From a checkpoint of a small transformer trained on Wikipedia: 9 layers.
MLP neurons of a small language model. Each row is named by its layer, matrix (down: output weights) and neuron, and shows model dimensions 330-457. Each number is 128 + 32 x the weight over its row's rms, rounded and kept within 0 to 255. Numbers have three digits each.
A block is one neuron, or neurons of one layer that tend to fire together. After each block is what it responds to, as a language model described it from the Wikipedia text at the highest values.

L6.down224:110184143119178106146172113118131147118114103135129143140140124136147118189129127164118084068086111148111201108108172114179118116136073055172184200171133041119124114160128191157108096112103177135148155123124116141126106135139116131148215176139171123135178157115150151073134138102091102166146086125126154162118137113112144159184124126177076156159139117088121175100132099110106105138149
Responds to: Mid-name punctuation joins. Slashes, hyphens, opening parentheses and quotes that continue a code, title or name, as in 10/100, 1-ton, f/8, F/O, Song (to Me), James A. "Alex".

L2.down15:192133094179110103101125160145113139112189167093170170135210085125068118133037111111182096161156115075121108123166131126182054073133181099112114121119119156094110176097113155177148110102135121072121130140140135121140128102123150092149166107125168099152103145152125092175076076093076159150093170178160092138081149088100069137159130109160164083140182061136128084059164075134131126133134
L2.down187:129131075094125147032109130147115159160165128141150148125157089118120171120095149135174097068118162112057155123138103096169121107135120132160081197218140142152152150128127068117108145160165143135155150135175178156121140048066115171176156124125134126142141083127154128154151086072086135192147133084130097149071128083126092152119052139092127133146167109114128111104146111130144193182159
L2.down307:166097050111098170063144173142143123107118152158123140137123111080158122078170112195131122163090174072117065144106088118164132202139146178172129076119173139130092186114128097087078063101135084160107088103156162102114143151117090104163117107111153083125102172098139084161167122139111144186084135157042171116135155051099150119079136133228217215169091158119132090122118175150162167138155
L2.down468:144151120127140175161054082186112094159136170137107161150158089163060148166127096108188125154098119093131155120124112107135167120112113175181132139114213194197180176132096106149070184090161102199100159075154133155148117130074118112130166087136142160097128158185154150144133110092111149115052138056143134181146085117157151108128092069069094110132116130087151186138130124115098148102171
L2.down493:126173091119172197111139135120191196158192111122106156166097112168086118104146143151151137091084108102102106148117105129142073164082190142089097144097190148199148154144151147148130046148120081140127087177092110140091141149083155125054139159177103170159113158127142103122112116098071144133116129093134145178127173108094155135180115106102139138120098133155130169065195120169087128133085
L2.down891:148187082134083116143235121131139158130120140111153124131178146146114152135090117176100147146138165132140063114131094105109089172097081092108156123116101143114150094120146136153167126118144109048122147103133105066100109155113162153125097110153054127147088135156122109189078068112103175117103127163094110117122142117083079098122137103178135052119129102168155113131155140141153108084134
L2.down1849:150139197066120117097139093098089083099092144108107185139143087158122116110185104100083186163185104091053130098175111108200152107125119119129091124157134116139135166105134146127145138139224111097165111085178098063140156110151146127137113101136133164065110128169143153090114135091101139189135160108161152087072177056067083105136073140109129154115069171122102136109168181174136161213138
L2.down2699:185077158141138105128106087127103099130116175174130219082149128130090112116105176087200118153156064118114131065101125076132147166073150102124116091157114112112115104111120133149169117084117122135088152100129070100118179145146111129176123144106095130147087099135121112204119164098117162106083124192106075128177172146102072195123185127153134094102110083095203119095107101074137129160110
Responds to: Surname start after first name. First token of a surname or middle initial right after a person's first name, as in Rod La(ver), John C(sák), Frank Cap(ra).

L3.down883:179117115171074161128100110134097153115166112152121088162186105110124154048104128181197154171137159123106109115145078094162066094166130096165106066115141165148102160104126100132126102086120099065114137111174109078109143105204119117124102126118116152153078121120110132159157130125124192146073096166082084131127184126095079116140114116159121138111165065141149152128085144107142144168113
L3.down939:106076196131121114166103133134125080132124164114123084131110146067064089098097109162146153159151152170167130000127105090180159122164128156054187172105196097149122156090110162139129125186121134154112166136136173143151052111176074136152090162054175167115056151057149107139224132146108186147156137129070158139096050153107122112113089180104118144124174137144165134129109158115124121153134
L3.down1271:110113136176074170146116110183088196100167181137222123135088070138129105107056081114202164144151087108097080107161095066183113184095138132169141133136125159162156177066150135093156136138111156120136095114129117152178190087145163101158121083152121115140117090151182095116081072105101158154094126159161112153140179097128114108145128115152116130152167137132163125107105132142143124165170
L3.down1758:095107118114127201084135151141158128136101116156142137093075159121093164053189160143071156195121097188075162124143116109142143108198090093121061137133080131115158119131090153075128068134113087118081152107097103078106156164154155108116083116143067093193103079146081145105214109139061105176159123173162121104103078143113166126131183149186131127105056129131102158169117157118185122160102
L3.down1793:138137115151152134130147114165142185119150153159189160152212107172066089123081092130170106155113102060098124101172113122136077155104161116161123115131164179135153157104113110150127073117124114108158175122162099142115111102130161132176201153135154106159082078150111097144104122126085150157101111149096100135108139102161121091115075112171127090146146079121144084052144108138115127092128
L3.down2065:135128139156123108171115096157135112159160148100128112192139086128139137143175201083114120151176147097116177071164134141097173118097139181082146104191074126185129135154157102133118143118070118088066145152183134093145109109162072150123107104091107168095097198092141139179138153153128144060115148104141149147174090166132155090156179116102098142087112142125101109176147081133136084092176
L3.down2264:196119082143112149147122174117149139191057096145166166129133107108124142132116093101098146143144137095134086141183125134113150115120092088155159151098140077156172108136117109133077088107132120095106128102147213110089143184095102140095145147128161122127114118120076139018115202109146166191149148125085114089151113119133102154138148137127135129211104138134132135109163112100112135163151
L3.down2717:117139107073200088144107136143163159148093121145137149092160170135112171110129158146096128104185130138157116137130121124148188128105132126060133179132187141157154078125127111082164113097124191157170185174154144097152086180108109127186125086083155149083146126093093123109141126134142128111194190113097133156157162135149148183169163126138127115103138142126167084141113124136150111164130
Responds to: Capital initial of surnames. Single capital-letter token opening a surname or middle initial right after a first name, often in lists and sports reports, e.g. G in Gbagbo, R in Edward R. Royce, D in Duer.

L3.down575:124104108166120122127134169044096131090094131140121128109137129186119110132149133123201099195180120089113101103182201237091124149116130176090107105079104127104126146109083096075097125130098172132110217099204114119143095137122190130130103075200157119150143151145151123144170146094104101110074072117138148187081130100097110099171136146121121172101091139141104156144145204135110142128168
L3.down1370:111130104099107071138085111077100121167117129174183116122119211172143089090134150128201144126181186214173145121112061144106129205170147101163144140168091137175184139124126128163075165059174113155104181090097134106171123062131143097153161157067116085172102106145203137161092108096144099121082123099159107134071086074166141151040166094179172109156120086092103092111106123133118132121169
L3.down1491:108150114155096196087162152166153128104104108128111150160173130158088165087100134142119135076105091108110116127134125130121176143120129116121127110151181115150139141169080071199126066154186142098132148196173091150121113097164144136186054110148171118093151086134099141073122099115075138059152068120152134162090118093159124125105129086105093151102157108165081127075183144139129130097118
L3.down1678:116126181167080145148073129055160127169082098119139109149189124135119129142159101159116142175139124160150105156202100158181190175111106157093116091170131090164103148131119116088181149182155128141180086142156109160157102128143202091087128094133161115169114176163098162128169148164114135153083174133132128121104108143189119150169120130111106089097163130142139128055117047132103076150128
L3.down1700:113115128132187055156043138129148112119112158178120097161156114124075070078178074201115161105191159153177074088127135102149106195131067108136080094104102188160119194106123168111152114132128062076095106141104096191082138098195162134077119133105101112129090130123098130136108150078133106133154132105191113096130152191156106121096116127137155049158133155176171127140165174115195133111018
L3.down2100:183097087135153152065146184043127153134090142087161108161164134162158117154142160125171127135155107096141158109148205090173172099110158131168122094122126155173069059130123125134207108146093122102129172137101141158111104133144172098148133149141121120074066106123147146148117135087182142140072146116203193115092145123109138154099088145121111100141086113091112118128178192082117122155044
L3.down2200:127113133078129113136087167097150136158103098085152109141171094094131169144200129086076164133145111164110168141125107141139085112131100117166133113147060142127108149161110121190138167141132103119144080093181127135096123094110126137119121169168078107101095104162072177169129087194123098140129112098076155141150160157133146127201164125122192121133122077063086125112164120094073136105098
L3.down2335:161151152157124159087153104146101110103116114099139078132176096094127103115130107152087152093129185175098117145151143107159135192117171138090105134116116134130125128118142125133067132155139138115077185121138098160114151137134176126139094104178078159129178177110177105200116064090119200110076166086097086093122139151135107106096067100107136197140050161151165073151154131134102126152161
Responds to: Pair-joining connectors. Connectors linking two paired words or abbreviations, like the slash in he/she, w/o, F/O, the & in Ratchet & Clank, and or nor.

L2.down729:106132156166113122104130141104051084195140145151099123123135152170069154188139108119062149127126103106142146103124151118155107129088172124201069159137108141142142094106087117146093103111147053144158104155133080136184047072057080115105217182111074138098134170116182146111149138098112134110152093135209156090119096099158181113137133165119105158061136109142120179118169167114132109144087
L2.down758:134171161041118148129170221113067155138102145165145146172126155171148147161182103039111147120137135188108162089127150115156115110160137168197126165131135133100138149166120108060140129171145125104189133066123107202128149086118115119152097186114110164112113108132163124101094133126093108068066107082143098164151205135101119078109147085106140150076137124164109196172176132115110169086110
L2.down1436:058128114128151131124134143109204087134199121099094129106139071174090117122081108079087224108061132156093153106127110114116087132116062219096125175121147052157086104111105094142132099177138138168165144107184173112099125076130128192112146186109137131108142097119131134216095155196116131101128109172190114155079170075152077166139172079093162129109092097129128156165145167138144160161151
L2.down1910:069120138129148100108111117125055164125100123143138162144159193155140121131076167109114168113105125102135163133086106143108119164126120099153092143194153129162155101080100086166081076104123080143158115107077158086088084153121152119109178115128073090139131141091118131129087203149095137071121186140147107146106101130125106169153091113109097115139095079079084177116056106140176128103085
L2.down2103:133107063173124104132171178077078097157110124151207073157177133120092136184147106179161117149176126118143173203159143095090158110112034204118115110115078143087154124131118114139116137127123104116169129083117111067148087127064137121085085166095146166135114167123080137136163141086112129196134138118099113075115098120064123168128135150179135077136088152081166078114186142112110098134089
L2.down2142:157125087200112106141178121059094158098129108114132102101170119157123057180161119096186103135149185070129135073123114145137159126053079106092111108122180078115108119183127138136118126127142176153114103119117134116134158111089126130144118209170119140147162074189141097197120118117107081151117130109079091133146110173109113116106171135135053133092062119057136149153109089155151139086069
L2.down2434:121072164152156140083201141115179096169108082115108119107174104104086132135161138032118132134099140129167136146117083154123114115153152146081125152148092134102166081162102141159128126084151174095116131113190160161138116155084145204132179144137088188119183096127070142203097186152155106099118146134162137087135137115130072115133124105065149158109091155078062105150075093194108106118101
L2.down2710:132151111137168164082185190135127121112124123143116151134143085116155112130107111175155092185117118107173186054139063137152086146121147168112058145105142143118094093124176146141162115113106155115144144120171100157158108169169066101079148110077126126088092126132194125136126124057108097119105015120131150073138147062121082155121097135153095121168158147114097092155128133153126099057131
Responds to: Coordinating conjunctions in lists. The conjunction joining two coordinated items, mostly and but also or, &, as (well), such as he and Martin, Fish and Wildlife, 7th or early.

L6.down1362:165059130154128167096058105127184188141092157139163157082131124183174166131148166185169125113094173131129152116119143156076112085110162090137161101101081203106070155112070118096107154108119169107075124129179100150164067162116126206158098132193158141129102174049155124158209142134100153110168164145148108127143177189119131102083129151111130104165087179148091080125117179143133117154076
Responds to: Word-initial capital letters. Single-letter first pieces of split proper nouns, often T or P, after commas, pipes or colons, as in T|ore, T|chaikovsky, P|uget.